From a checkpoint of a small transformer trained on Wikipedia: no biases in attention or MLP.
MLP neurons of a small language model. Each row is named by its layer, matrix (gate and up: input weights) and neuron, and shows model dimensions 80-207. Each number is 500 + 25 x the weight over its row's rms, rounded and kept within 0 to 999. Numbers have three digits each. A neuron's up and down rows have the sign that makes its largest values positive.
After each neuron's rows, "fires after" lists the tokens most often just before its 100 highest values on Wikipedia text that the model never trained on.

L3.gate476:501531509517482511462491517514518513506505490504507485491491542477525535545515471551468534514533503512434484508545496525523514464528446514498462537503500498499481511452477508550494507463502505517533483511478517501509513502492525486480546471526515486482506478506489534522472503483475521487548504509507491530509518486507484505505503487459514467438519470496509479447495519523525439507496
L3.up476:499486469537495509505485488466467520508496469517465553512568492497526554468504494494499515495493479515499544495535472483516479510460534506522481555521526495507516524456522509517498549430495488509554496504517482495516515510523436475487505539491487513499515520452499532486528501490515493498485523477483488501507519541504501481477503532474457537508509512481514530495463508498509495491482
fires after: " comp", " O", " ar", " Comp", " an", " man"

L3.gate304:461517525508507484502512540509523517498526570492535504498470500510521517518519494495521505476483484537528506515457504506503497496492496507491502473478506450474485505484468513539496514484517509495550507491479505488536495518492469475488517510514470555560531498512492495515491485512484497503505487472457495540484478513466509487499486480498529474527483497456500492468487494533498509477495
L3.up304:491497493487501510479506493495506517534550498491495458538512498510521471532508475516447511516526484537470480487500524479490486489482532500508506481488538497483498514503468481494532542544535540506518519445507469484487498524505485516505457494518468463514442506505451558525472522474491494524522480516518488513500475501470492474516501514466497457515495492457512506465470493492531504473499
fires after: " F", " f", " (", " le", "at"

L3.gate991:499508482543505493530539522533509497528455477503520478488523499495505483526518484524520513497494489513498520512516503546494521570493450490485492496457478503464509483477501485467539519533494497495513460426468470475508493496470547524511484492511491502467486516511486541535467493477467460535511497543495555507473496525469517510513519510452528485488514520484486513530495497501532492510517
L3.up991:491509503555486467477513493515508505545498484499495529507510481493512471556498492526499493522494526525476534468470494504495510542482477465499495457535521468528480457500495526501538493502477485496512465463503514510475475491506534509493504474517498517511519540521443499526493499507467471521495492490497502472458473485497510494452532521468514529576459505522505529494465485490481502550495
fires after: " M", " Re", " t", " m", " D", " ref"

L3.gate394:508535523492475500518440515496502482518506501496482493504523471442499494489534521476548482448514487497511490528488491435459482494486477531477465488513501502497490523539491485490493534490502498505553509463528521463501525477505491513422511473504470464488512479500535499469468505492483472522504529494560517548504555485482464495504503468474514518532502478480455516460491491504478523508512
L3.up394:530454472467456506526505494540485518523519502504520502475498469458518465522524490520490504478413530485537514474460520478484499486502536480530502504497488527503478506490508490499463508525492498524492492503514523493536482498476487515495515489491502460506484477486486525510503501468466473523493497497512494555521479493490484499482489498525491455512464478521510499501511490519518487468453
fires after: " f", " F", "f", " H", "d", " J"

L3.gate251:483477525459483514511485545514479478504502483478510536488456468535507516516529515502496500525533471525510523523505520477514533488512531534516473514487548493511527493534534526509502546510514530520485509512485497494521485559487541542515553502530506543488489532477492515510474466519518507525529530552527545514478510496509511506463517538485505515514506496541489490499505479496470521527501
L3.up251:526427486470532493490487479500523516504485534494462518490502477507465516514508546511485490499494526491442468490464476499486481490512499537476484485506458469463486533499525478510532550461496487483507527500505549463500493501485545558510461524509529511523509508516543527529519524548517518510515499513478514484502495468497501503476498523545486490485480503495532483494510579475493493482503
fires after: " D", " d", " m", " up", " M", " am"

L3.gate935:506488470493518489474541502490480486502486542512495507482475486495497505539464500478493490515492495504523519532517501498508528479462489543535477488496490479526468470494495495499503504514534562483495533468505491502510523434518512459469494529510445526536478533514481472477468467462511522527470485465525502506476491499528471515486502529477502500489451472471491519475491485566499455488486
L3.up935:475524497513511481526456506549536434482507499499484530461455497528544521461497526486499504508499494519503502518528499528512471497479513511479490481467473500531516508479504475525502537479529516508479471496531497484479503505521463508530510503481522488457484492481470467475488455527510541506484507496526493497508495492473561517516507498499458488496474504511495527523516536546524517509493
fires after: " in", " inc", "ath", " Is", "f", "ok"

L3.gate856:486486508510461462483530481496522487505511529479517511499446473493509457532483462504500473517482515501463503451470503514501515509529480506560475502472490488492479498498530544494510503529506430498501475497492515494482500526466494467514462509498519501443472482506483496474455512483563520520493486471482545516490512469514500491529468425520501474510519513487507504504507464486482545473496
L3.up856:459499455505427524501494497493501464493484501493530519495539525504540541513441521504514488488485484528484474535457464492498477473493516521519517541541497456471545483463493510520499532516492536508502506462468551506488484512472490528494503512463497519550472514518483451499500504481569524502494503487468521522479528524520509495510446521507494549502502506493496477504489534476465477480517
fires after: " M", " A", " Bra", " as"

L3.gate502:486510561483488532488475473509475526468500507518519508503519565482513497459492516492452385482512512500503500445473545493476515482485501506499498499476471511495475504500489498501448490534471473523477499482528445499489529518483488458486499485458514497534512482492537500501480488510523470557517502509500510509499516507517526483516462471545480506466491548474527534484537478492490475518504
L3.up502:444489478498512511480496498504488510512493505505451485490539488466512458474526511489491485461512517507519503489497474498515515507482522531503480543550520506485508467526494508533491515527505497508498467480497505496522457472546558509504462467489519475515500529488460490489504508511519483562497497506493495477512486510488490496532527506488457491479505544505526478468482488483479492463539
fires after: "-", "it", "ber"

L3.gate985:482520478500507543517484494497481454463468490556496531443495492483505505508524493500492471509504475450431539502473472494471511484514523549520473442520507492509481472489498505505477491489530560519457509496495476492525437449471484467489488536508446453527519515501509521491536507491477487499496464489497488484498528516511531509519498535505517563433521537481534526530480487517519497527500
L3.up985:518478508513514452527463487471478510503522488565504575536497532483479511507549509485508456543534520505513498503476482516480530491512454542485526453488497480465544473473499473478514476510522494518485497526473467522526500477507471482461489487493534538534540497478494552498495502476507507512509520550490516527523442493492499522467490518523515491486528495501539486495494478518534511499499
fires after: "o", " App", " G", " go", "at", " appear"

L3.gate767:527543502509473510516469506529490478508507467502514515528484526469485500467461490508538487474495501536514470500515505534486512549511486487557495492473525516463469494556486485530548557536554510525474516493509509493488510452503480534505537476513522517492501505499509503460490509455448500504485525536472515503508477432514480487513492491471525520523493504504516520522558485546553472448500
L3.up767:479518515501520449494499472490491495517535529520449470454470493538507483478479504460485451523451491492480479500580506502505530522489513542510517515483491516497531534495482472459488442450498469460498528514499496480474547530515564484514523514490485502504453534505512532531475493485531509516542524539522461479434532506521535439488492492536505464518473484514514508490538529467524551509512
fires after: " al", " Al", " c", " Sy", "c", " ac"

L3.gate1512:508462519496488559486525523517551455505520531476470521527517462452513490517503544476475488484500526481526530523526527504546553516474470495516470497529490491461482511525449481503515464501508511521511468521536509552521512480516496515511491488547512491468479465488472497561512488471520502511503519511504474513484508461501483503493467476536536520513570523518513473510495488495557487526502
L3.up1512:502493500467511536501517519487539480497504501526478501529500502545476516515506541479487514516490528481464534498538506518519504506523512469482452511508502476552489498479462492525471495535517499506464520515535509498477503504484499456492505513500541535478507483473523497447515487500473508487478486515476500476467485445538519499495527476554526490456481492530469468464532495516512507508507
fires after: " ", "l", " l", " comp", " sp", " v"

L3.gate1159:508497489517525532512465431526465512520481510492488513486452474467507477502469491501458554473510483476460528460507496483491523497442483501492486499484493513484495521507535517486528506483505473512507487488477444497480461514497479497508540478528502481482479433458482487504459458528487546528508501514478521455485507494515477492491508513525503494440498497527496464506559457497487548460518
L3.up1159:440500513542533522479515443534531502556448464488525528499458503526495476527489499488481506503506514495458480479521512523491476539450516518499457489528516507476513485516508520500491515478520528504485530491511458534507449495520517477516491493514501529515533532460442519504479431533503530494456526447492523516467522470555466456526475527518534486472462515521493521491516533522495537485513
fires after: " ex", " comp", " pro", " appro", " p", " ac"

L3.gate1125:493511465496479451507474528452554499527508512488499536508491507486479516472477479507493522520488505507481482487467513493523528522493481487498506503503545525449456503518498477529483495478471498506517508534534502493509493520515452453512500476504498473468539489496438535488548568475497515535465478521483451491496498506494492497501499540517482471534487513509549487486505502522483475449485
L3.up1125:528496445508484531517489480474499514497506519510489496514499510486502490490503506506511457486556514463541489486496497492481551499494514493500501568510528497500480531477462542497528518477483508478492530535509525484536509493499464501528556493520505530527510466498532480452513509496479474525492514466506496524505514506439459498524501482504509460471540548488534496500537528509468493508484
fires after: " part", " result", " charact", " stat"

L3.gate1431:501509490451451516508441490526531485495476512515502494513442534528531497452432510502539500494473466538459540503504487462476436475499508512475496530524523575514481505473552513512527504496462484478511442511480513494516523526529501503455561505505485524511511477504493516500505536546479500547522460529483508530513432470476462546520512544513485493500480468478514494486495481494494536491512
L3.up1431:497482482511463503550462515496482501470518510494474543467435495527538514523526551470518444493498522545499527480485531532540489493494491503506526517496548549503488499511563452539516477461517506508542468495498480486495497477545493576451473567471499511505470468495517507488487473496515496549509490533484467485539503482499507486463490521476508506476521533468505542524528507539531529529539
fires after: " K", " f", "o", "s", " F", "k"

L3.gate1481:488516546523449531467448491471504489466477470497514528507524501530496502536484482518493532518494528440504534514511529512496486487519485551512485527491475485546562453531471525526505479502545540491540476466478495482515512474460482498465504496487509528449456512489502482491465508515529518468486501483498501515463515544515508538494474522529487463493502523473497525503503466482508562518489
L3.up1481:532461479471495533545473495463553502517491505500487514499519543506500507518519496538482505497490492485496507478487498520473548489523463512508503527500443468494517508490460483489518467493495477507485570520513473448484515498510487513495492507531466457508475463496458490506507522472468477504518491470502486458493483528507521474507509467478512472489558514535534530486494483485488524501517
fires after: " V", " v", " ", " L", " l", " Sh"

L3.gate1254:504494502557462555520505491501520458542487480479505502505511445497523473476461498554479520519435500485529513488491479490536506510494476486481497503497488492473470504498498507484511481499480515534517470524473506506476495478484502489422491491493519487508522498461478458539518460457488516487527493487553526536535504520474517526467498529565510489466490456503511493459486503519492456504468
L3.up1254:484523475516497516512494551490485486485538499447505528512488488499454498514500535508468485523463487489507485504486484500474459468463477522511491486479517500503487513508514498478485549479475515495501508514503496461472468491502508508439518517506518506540492530513534488507475455535508517477516503512503450516545518548492498502504532503534497459515556462494492469499507473515458474520508
fires after: " t", " att", "t", "ol", " n", " N"

L3.gate773:489465484533476495490507490496473445478516521547474461536514499503466492494468525538504504493502504520480453521492504469531504503501542501455459495527515460496517466534507516489499445481492533522539507522524484494533486511520528458454522502510509479488506495537553504562530462553508527506500470450524478507503468452496495498500486470491442491486502477466509510487471453474446503476499
L3.up773:492488505519509518477488470525512501518496459480539476492498484491488467480495506523534466495522544565501487533500515498506506497482509528497464539527450517515541538513498485491486487460491524515496530457519470479549490497495500472481523517490515484470485496481534492531459491464487533536515520441472485464483503493470479525519517490473521455499510490480501522441487505495428530488493
fires after: "\n", " p", " P", " ", " comp"

L3.gate1283:448461464505492514473529521521519466494505535481541480484514499449504454496548554484488519510468474474513507465544451517550497476484485505476539490459518431478467489497492491498465506534521467478486489490520475512509528499447526484494493517493502498517491492466471486489468513446481518499521442479519523503502447467532482467502485521522532530569505509495503475505517484468515530517504
L3.up1283:471486494503499478495496494521514440480496506500510493472508488503475519493547515495534475524460545494510493501503478505530525522509532518446531534440511512480502479472506522482525482490528503487462494479484479516537536512507512458531531494476490474515529485472492531482447508512528481483514477482467495533519509440539494518492475514515496521540512478486482479519517478482483528548523
fires after: "p", " th", " l", "l", "th"

L3.gate494:562518521553470495533497474528533531500473484534497512543537495454507551483482498538507494526477522507470497470481474517481520484496512474494529476486488538498485490480510474493530525475518496548473516522525521525497506504490555494463499491525519480513538486522477559468530457486516496457548518499466534501516500462458536474495512512508500534493446547488487491504475475510506494483443
L3.up494:485515504527495497451467532508513442444518535520482530497487495530495503460424487504461507505467534477532522511514501533542511493468490519479459507494483457493496461481514513515472504486475528537493460509503491492511532529497498494530520519537485467486512516501500524507511550544460527522525472486504490454476471483531499489492488524462500473524482465497474523500501473480502496516511
fires after: "\n", "ar", "."

L3.gate287:463489490477506480461536504519502499510529481456500494565506537529490512485527461496493501528518479472525503488522474498483461458497514473475489507515500482498477473486522481527508468463482513515506504492487518538533513526499549472517483487457534517460495495469487565523488445514483487519496469546524539507492485493522536517470530518514495513454474498456545476466516494508531510492506
L3.up287:500492524469518530493504503463451501470514491494524488504561498495568518503467547494468492477493552521454527456507529462510482433508524503489551472494493469496467452471513480490519528478504489466517509539503491532507502489501554436511488491513485513538513451511511513495492484471493514516468520532487504474489483519534548524526499484487509544477508509511531464539495492544481458482490
fires after: ",", "e,", ".", " and", " is"

L3.gate689:511535489486507487507449476445505457467456460474522488477479500457473498519535507473525504517492530458554510476526462486527469496499521492473477464499514501490529484483533490468523486515529502498541488460502487493496532508492452511508492503501525519506532487530537488516498488458534458489510488515479490533456507512503507454500444503513542491475496493511462468508555492523519538430487
L3.up689:503473485519457522498533502520495507528474555533475518488473479523520496529488509507525514536499509554498483488496451488504530539533483531482503517548467466492478550530519421513511504501528539518496502461491521537464507519461485514551529550507497497489473534489419487514518562472539486531475504521483499518518540468495473468524493518473488453500456533515483514520484541511479513485492
fires after: " V", "h", " L", " Ch", " B", " |"

L3.gate549:486471513481489532530509457481459529511511510473464510502481528507489512477460501511477536457515532513498505471541508464511505473466529541524470483489480498493478438500507493495493483511491435529514506515490505523522476465468515477476499466520477494515432500546455480484496465511468513498528501449540505478500500485514498518484523503522473499498494474493547491459497528483499490510508
L3.up549:475499494441539471511472534487497491439481500506532474510456494508491487487497483554510479514517479537519520495513480489482505491507461525489451524478532499530478480517516553492523463504482476496535456493475521522531495509465477534492471513483497483487479454462477499515481529495519507519517493525485570485524528467529489532528548533455514459532529495508463502458453507547489492513500
fires after: " the", " |", " s", " F", " was", "S"

L3.gate686:489510498479507518439466513494493478465455484490465506492515517501468546493491493480500497542494500539524523513486454501513508475495514500512501476511545482535518512522522475539530486523530522489536484500512521477490491536517485524532511531539516476497474464525533504479521530499489490458509487506450516508508523498539505471438521509515514489488509520503521525463509488500474499514438
L3.up686:466458446516538515502505489511471515467524504425505504491494547487505483507518503517494528491480520490489439505470517432520542504491513511523536491466476520488540524474523493538451490540476489462515496488529487517514494493486501488502508486513506523480476489503517525503492503503491518458511485463513506533476476527472497518475451508466485480500471538509508522487540486483524499537468
fires after: "s", "ers", "er", "ies", "es"

L3.gate228:492495516494511483485512536519488476511476485499478504520511518515483540512525506497476545532507495527492474482481511491513574510504484533483514492472549492494511482531485493478452516472508537506481503519522546461510473508509528503449502506523513478493493527488542501491480497495486533456517518495481504479498506505521453485535523523487463542482564493483463453540527491519538504489525
L3.up228:503468471496441504500547531502551558505488500451515489493478550477489537474552503556507532516519519521472521442516482495531477491517532531521451549484507544529502541498472478491537535505528500511519518505487491558549493511494530506484477498493512489511497468505492450499503509480489484462459560502470518525515457494487525492507493483544514520501509510484515475517542556502526527497512
fires after: " the", " an", " ", " World", " un", " gr"

L3.gate96:464513485510488506454474447542481508498520450516498512496500551511463513528526504511492557462503519468487496533494522520496513529467504495494494506510519472525529488470482506513494500477461546481482485494525514505509529491479534515510474508531509490510490514512507544486476509509498551539512476551488508543511480503515509520502478508479492506492508534520521452522478428505580490522534
L3.up96:491484527493512458511496502495517524462518509546514479535474557507468503541517510469544505507479494480479514507507494452543462542494474449490538516479510511482490489521449496490499537483457521487510513490515544493520516501543481444506496501521475531498477527527497518523529480516483468498491504464468502478516504468494480475438518477475511504457500472493519488478494458480496509480519
fires after: "-", " L", " (", "iam", " B", "d"

L3.gate585:544520441479527484466534519491510504487503484465534493496508485478487534502481471494474485497513472523524517484512496499469485480464514493457469549508493488522529502511510504480522479478484506587538503472446475453486454486490475518485508525474497497492496468498515476484502498533534457483504466496460482480497481486447498501471464541514501520514518504476508508496454521535494460503539
L3.up585:483533506509475513469492481502492474469462483491550458522496503555470523506469501512472527466429504495513498570550511492448496481480522505469519536517513430516530495467518473475518499469504540492541521490457505519552464492531463542522490484494509473503500475513487518493502489522500486504510513501505529466526487519484519503492511540456507488505478497492516473460458493519503481522506
fires after: " W", " f", "s", " F", "art", " c"

L3.gate1082:471446492524469503521481460500481499506488473480503482527467484478447513520486502475507515451433533541497526493504527547493490468486506506493565466477505498543480510478452520526476459477484492505543546514517466477497492490528525538537492502489454481444517478482492485498519532500502466481494467473466507499505472489464485488545498500469504495526509528498467454459479462510500472502466
L3.up1082:461487474504584487489474495440460484487505527486507533503501526519500554527521479542542500487510473510481510504539504505502539453483459486469494486506507493503511530524492505481483473498490488491511491509452478485528527507519506497525461517478468523483494475406518503506502478542490526515526506455456500477494498528509504517548478581531526516541511500458467493502481486488514444495478
fires after: "\n", " ra", "h", " R", "ength", "air"

L3.gate1038:514497504483464468481492512505420509509530530506520509499544489493492476494447491482480515498506510486503482526512485524510479526470508543506502556508483519492513497513481495502532489505474495547518517502483471489443493504476463502494565448554522494523501544537551487538474537493540469521427519483474480529499489504514546503467500490505520542476522520527524491497496532480481477479508
L3.up1038:501467480519479540510436510504493528531512526507504542497445566492474498489478457494486459517487442479514470458519515530518479498492442551526481545529513518469506489510500476510487484490483497490497475537510489483472487506562526489467508504488491466493519492479519532495510504467520501503479526482483519485521494503524498505510516469515501523529503521489506500478514524528490515498449
fires after: " T", " ", " c", "T", "c", " Champion"

L3.gate1023:434471506501515541530500465478518497511467490535445463524535458511476498472520514492572550484479495474493540545537508527510514474502522533482448476434468517525506487475524541508499487514511513518481473500504441466514484465464462518502517487507498478517472510452480516475516493508514508505503503505430485494482482530528500468491490483513511496492492516524472542533515501544518513532535
L3.up1023:468480474480512481508503482529452537489506444543516501475444512498449508527486486483469495552453453513503471519513485517486467539497514483507503473482472520481494444463506531451537539502534503537516523449510489501520484507515478500492496524494486505493490513557510484519501475470496529521537488520507528515485458500508462576462487516509457507514493478477528532524493539486504514495490
fires after: "o", " go", "oin", "oint", "r", " G"

L3.gate713:548518527499495477483479434532530486499483508508471497497508531515484489505542482491480484518478509494495535473507518520457555514475467482475491454479510508503536480501504493498557480585529493524469495509453538533492529507503485490472506478503465498540459543498512467521474483517496479508479465472480524502470499481473458523470489479516528540491478518473492497477497506463497505519526
L3.up713:474531484490479481497527509502483481531469516493467504480489468460483517480511547541509520511497485485483499480511504503502528482538510479466458537520448506462545499548481468502524461511516517471489516529501521489502494531492505485498495439522501494527533480494491533482510483509517479506488450496472523524473513464496485521503525524493448553528444481526476495469417492541484472537520
fires after: "it", "at", "v", " Roy", "ass", "g"

L3.gate382:499564501493480473500504505532474499477502502509564511510476544511503506496512489507470500444491490517445506478460482476544473460489499544473460504543531460495509486527527522490525496511474502491466516493491493504541466504530490502495467531508481489534496558475475511524497475477488472506498469484505519480424462541490497473473498480511506491521504516490493506497458485539480523531453
L3.up382:481487509508454506513497499467544511473497465512482458472450524503457503485513491486515461518504533441467447530522499502513492534501515496499488474502508487506499493469505482455551526486543542467502496490467531527516521506511466509458555520530535502483514513529487497482499478469489528522556508520530489467513518549457474500498503500518477467535509528483493466494456487489491459547498
fires after: " F", "f", " f", " head", " ext", "F"

L3.gate533:473512494516498492494502469532506520479516511522464516509528458514522519502546525527497482549515501546485543463482490538422503487522533502515504454442482482520488526528508468504477519504505494471477483509546482485450484492472473502530514492507498499478488507462527478496514505506531491453489488549465482503494470482494496464488500550451489510525520495480530450436465517476466527479498
L3.up533:491492530511517513471510468554555468496492533478451504512501483464491501490480489499557505497528475536494512508459449470466490500532545512535479470488492522519490512485487506445523460516512453509498461494460532510461502508497508488496514490489493487517492519502514512514517515509472507459430497464511506458509489475526505462476538452439496485479528505518501509502506499484452501436514
fires after: "h", " Ab", "od", "o", " K", "z"

L3.gate247:508490483459451489499479527493522505510488528516498561533500504508498514518487510481482538520470480535486505517497531519521579509524487522511471523493564522497484476518485530500506534488500500509508501512486516506498488477486437483500513478489479517484480483506478476503480492517492489511481462484471494473518526510552496520474521486489419457527487491506520487474527503543475484504509
L3.up247:455533526464503520450519511500542560470507547531517531509505521521560488494517497506486514508510472524523501481492529487510508531507508506510466443490490481523499502526520494508486502504481512435501483506508522505482476482504485505493526512452499452464493451471475565494508521543514455503529489543494513510519464489511494467505477475538459529460474516486496459553521519517535505492471
fires after: "ater", " M", "om", " v", " m", " used"

L3.gate120:457500496512468490511513555504512519464499519493528461505525524489497482515475517476513513528491490479558491495462454528507481541498474502514502512534494457529553516545518502510480518492486461478515491498467489511506500472550503469503486476498542515481536503500528511478541492504521499527540488471489490530493497488473518487511488474484472491536511509494551464479478548487572524501487
L3.up120:487481466535545497506520517528459490517505508507489497472500518504531489460517516476468471505511513516509519506559470491502520492494551487528494545458468476490415557495535486506521489484487520520519521502500469495515501512509501534477533495486476494494477473481518528520511504511542501523490441512504515522520528477498480535535496488518494478499505493507528513560533503473520525469502
fires after: " al", " Al", " th", " that", ":"

L3.gate1161:472440474484495498504514495504481484473460486491512492502465504498478476522490517520454469532477481512528514494524478503520499467514559474504499483486464500507464493478513457546511487486474489477497456482474465495488499479476461503498534500520505475524471484530520555489514490477476462488508516507496536507540515492483580485516496498553519517494467513516511483491532483504493550498504
L3.up1161:456489503468467496494511511505484504471474518492444495527468549519488478497564461479516494500504542479490518473533488527524507491488516498495533509499547464480484504471452447464496541480518487494479503502494527538535477517458481520493474515516510510553460524544477524504470536475503461498475579512489485518480508501483521530519439452484535483486517466480503462480530492491478551526464
fires after: "es", " des", " Des", "s", "a", " de"

L3.gate1527:540494497484504547489508492489500518483514504513498553523553491514497478509483467500513530507504488485459510526504487522480521504473506511499496519519490516445529500552535494491542527533526526526481508525498507472520496500483483507510473475517477516496492512533460472510500472527517489529517435536461531489496481494488503545498524472515520506507525507504503472509495461481498500465505
L3.up1527:487513513534514503457516469543514528474505554498503496457517506524508459488460549499532518499543537480468506504501531478489443546477468481492520508449469521505493485496525518437460505521489486499505455520509430522455476461530542468523489545474473478509530529508471508539508499490475527493506511520475485493506484483515502537464504518495526503536541502462492516471486477543466553515487
fires after: "\n"

L3.gate1344:508508525521554483552508493490475512496523486543513495491493505522481495488496544514495515494427491514481502544504466510502467481482478489502480536505501529508490487504469514455476489502500467516531481570493469465512481504486472474464553493536478455505492484505511504513463482465509482506488460541452457518417528495515472490525505544466465519512434512488474510550486476503501525496543
L3.up1344:533462552492510430514488520509493468525494525498519504510497459527516500523534521560496515499509492537503496487525527447495511512515486466510489486487509445525488470488487508496534468513437483462478515512454519478457522527485464481501507562477489505496483534510511520475496483493510514479470506465468481513478461510472464515503505549494500445542484506512545479443475479454513542494505
fires after: " =", "\n", "u", "k", "f"

L3.gate6:475464518469513504495514469475551485513509522501494473503523514498505488518514477510503504496491518500529485497494516532503500461500496503529500532507525507492533456476494472481460527517499482521536484506542502456518523486463509452478478472510451507517527496477450506469513483540523484501491500472506492483517506471479495522504519546508521528488516461479549437486502472524586510467484
L3.up6:478455486505535538489485521504540492526526522449541506497512456491480544503524489477461506522512484513516495504477504513511467537540532537478496524537478481509492473520503518465476533514478464506508505498549508484544525510504504499470517475496518502495497456515488514508528516496456509527537509476462497498470489494494501523486519488520492480512452454525537461510484501502496530474533
fires after: " c", " S", "ok", " C", "ur", " K"

L3.gate323:522525466539534443487510515518496527497488505508487504518469478485498497475489523506501488514483542436515494482473566475502509519513448481500487562477524496526505509522502485494497490503529509470529492523448528472524493536473507515498495531476509485529528512455470503511507511496521504502439499468489498497519508501516462470473459546461511463485532522477495518484490437539478532501507
L3.up323:474516501480513517512519504484481486522483494548506478480500463433510484499512516504521498569510520512556475493524528543473457520512489511493482498489486480497472542506554488475511464503505501472489494481462492447518500489446487483499539504490506494512512503459558490499521464439509477509464484437495505510530499528497517492481500489507523478528468484532490479492505476548514474443545
fires after: " F", "I", "f", " Sw", " Nor", "m"

L3.gate633:422517464510502502514533513529517499504483493504504519551460491495532486552502498506499502507544526483497453535511518485518463475506513499477502512510514494560488500548494500493478479497470511447490519483501499494434530462497542487498471458518495464497494499539523490533507497481506517489490468541543535515458459524475503529551508510503518462514478498459493487498488502571518514476509
L3.up633:486510469448531508514555499505497478491527532525476505489504583464510495520516524524483479530465485484538475510532494500496508521510512461470509522484489501475506486524502465501477523473494482461518515495507528529519499471490501502477419482481499499494489515485484479490508487521490510492474525470443498506451536483537508531500493521483476518494515577502533479454513535503535489507524
fires after: " the", " B", " four", "vent"

L3.gate1407:500483481522488514481498471470579467481499503479510447489511521513487507495486453496442480531497502477501521510521489476508424491537507492506466539537487552504454560557464494531487482495481457491502528535467487490474490487541498485476489470513483516528488449504500516491480488505493500513498480457484477516539487570502513486493511517477490474488511491488512522517493529506536519464510
L3.up1407:497469446494510558514556507483475444487475490470560510475511495539521541480475518432466425536487503483458500507501504519523437494481464504506507494506438512493478471504533493484488494492493449481559535514494498516460461485484506472504517549477586521548520531517480464512499489526504496467486490452474530507503479509531564513514498515466504543489490512489494495509511491517505506450478
fires after: " N", " C", " c", " M", "n", "ig"

L3.gate1083:533508505467476512488500496504502493487461485472512450506463522523508532472443527490540484486486472487496490519492503544516506560516512517508540539492466500505548462502492428472482483502482505507509518491460499482460475527504516505472499495483517507477470528519487487474483526479497466505526470489511493500508487498532521495513580533479445484535517513495475481495519502500481506518506
L3.up1083:488499463519518468486505471456433509442536479503541540441488531512487491485485515483521485512516501539502485543487481522490493502506491506469493484524496555473466518492526513516493520479478483457513528504471489535507480561502517467497468478492558484511468521503484541498486518505500490500490496519463524425496488481499496494474473460501492500498542508483484445519457469471483478488506
fires after: "s", " S", " t", " K", " s", " n"

L3.gate727:499489489479497525488488537489507510479467493495492507475494494486488483491474552504483481504529501500494507529485492494512486472508534468512532475476531494553491522499559508462476491467520535460528519479511499462506537472529526502497476562503480515552480495490483446510533509512530503491535476504481462448462478526494477478538474491521509483529522501480522487515537498518503522488505
L3.up727:583495471484485487487454499506496477504513497488519522507481493488519464533511502497530515506497481525502491524500496493538576540488487461495470473481528529508466509496507504513485498491498475524521500480494449528495503481490454491491508502451487491457503525506496525525542482535510547511495480524464469473460503520496486539479462517447498509462527531515540543472472462504519458585500
fires after: "t", "att", " gr", "ri", "et", " Sy"

L3.gate567:484450490545482471505518510492552515481492523451484476521503496490513493511531467525499498527531521524507499500477528556511510524545493475484498487495480509463479547515508490499510530521491497522541497453501434485495511532503489545537517487533521507454494526498459433508506494520484528490497503493484524486508531476460518494503500470484487477521485510499501520530490478501488523521549
L3.up567:485452502500503501527475520521485477531482477503503464495491486497474493484515482470434480497493517499500506514497429491488478557497491431472507536504521512455504504524477468476513533511530506522499521489528477481503505510494453541488525497476471489499500506505477523491508527497527508508510486484525473488474530575520511508547452489425531516506517533469521499531465491532468475548472
fires after: " M", " F", " Re", " Sh", " f", " A"

L3.gate493:467494500523453472526525485512497466493494522492522516538506498470462509478531483521528497508458518524462509463523524486501455506482502502447481495473506555543528481503525530481510478471465511480477476489479458456484478502513536524434476517539527494508507498552462479525449512501494518536450470488493500501488495517536521504502488504491518525563503530460521510522512494498550519477458
L3.up493:463521495567434489532529498490522496518506503516485526489497524443556473518494505514525511421496478494500460465486551490521464482507525488545490493527459494474440542513514509448573527496513521452505540512498505485462509493517436494453519530505546462535487529544478495522498523481476515498501495461521527495501478480507459486486523458495530493535507481475503493536540516508541491510485
fires after: " F", " t", " T", " f", " G", " Ar"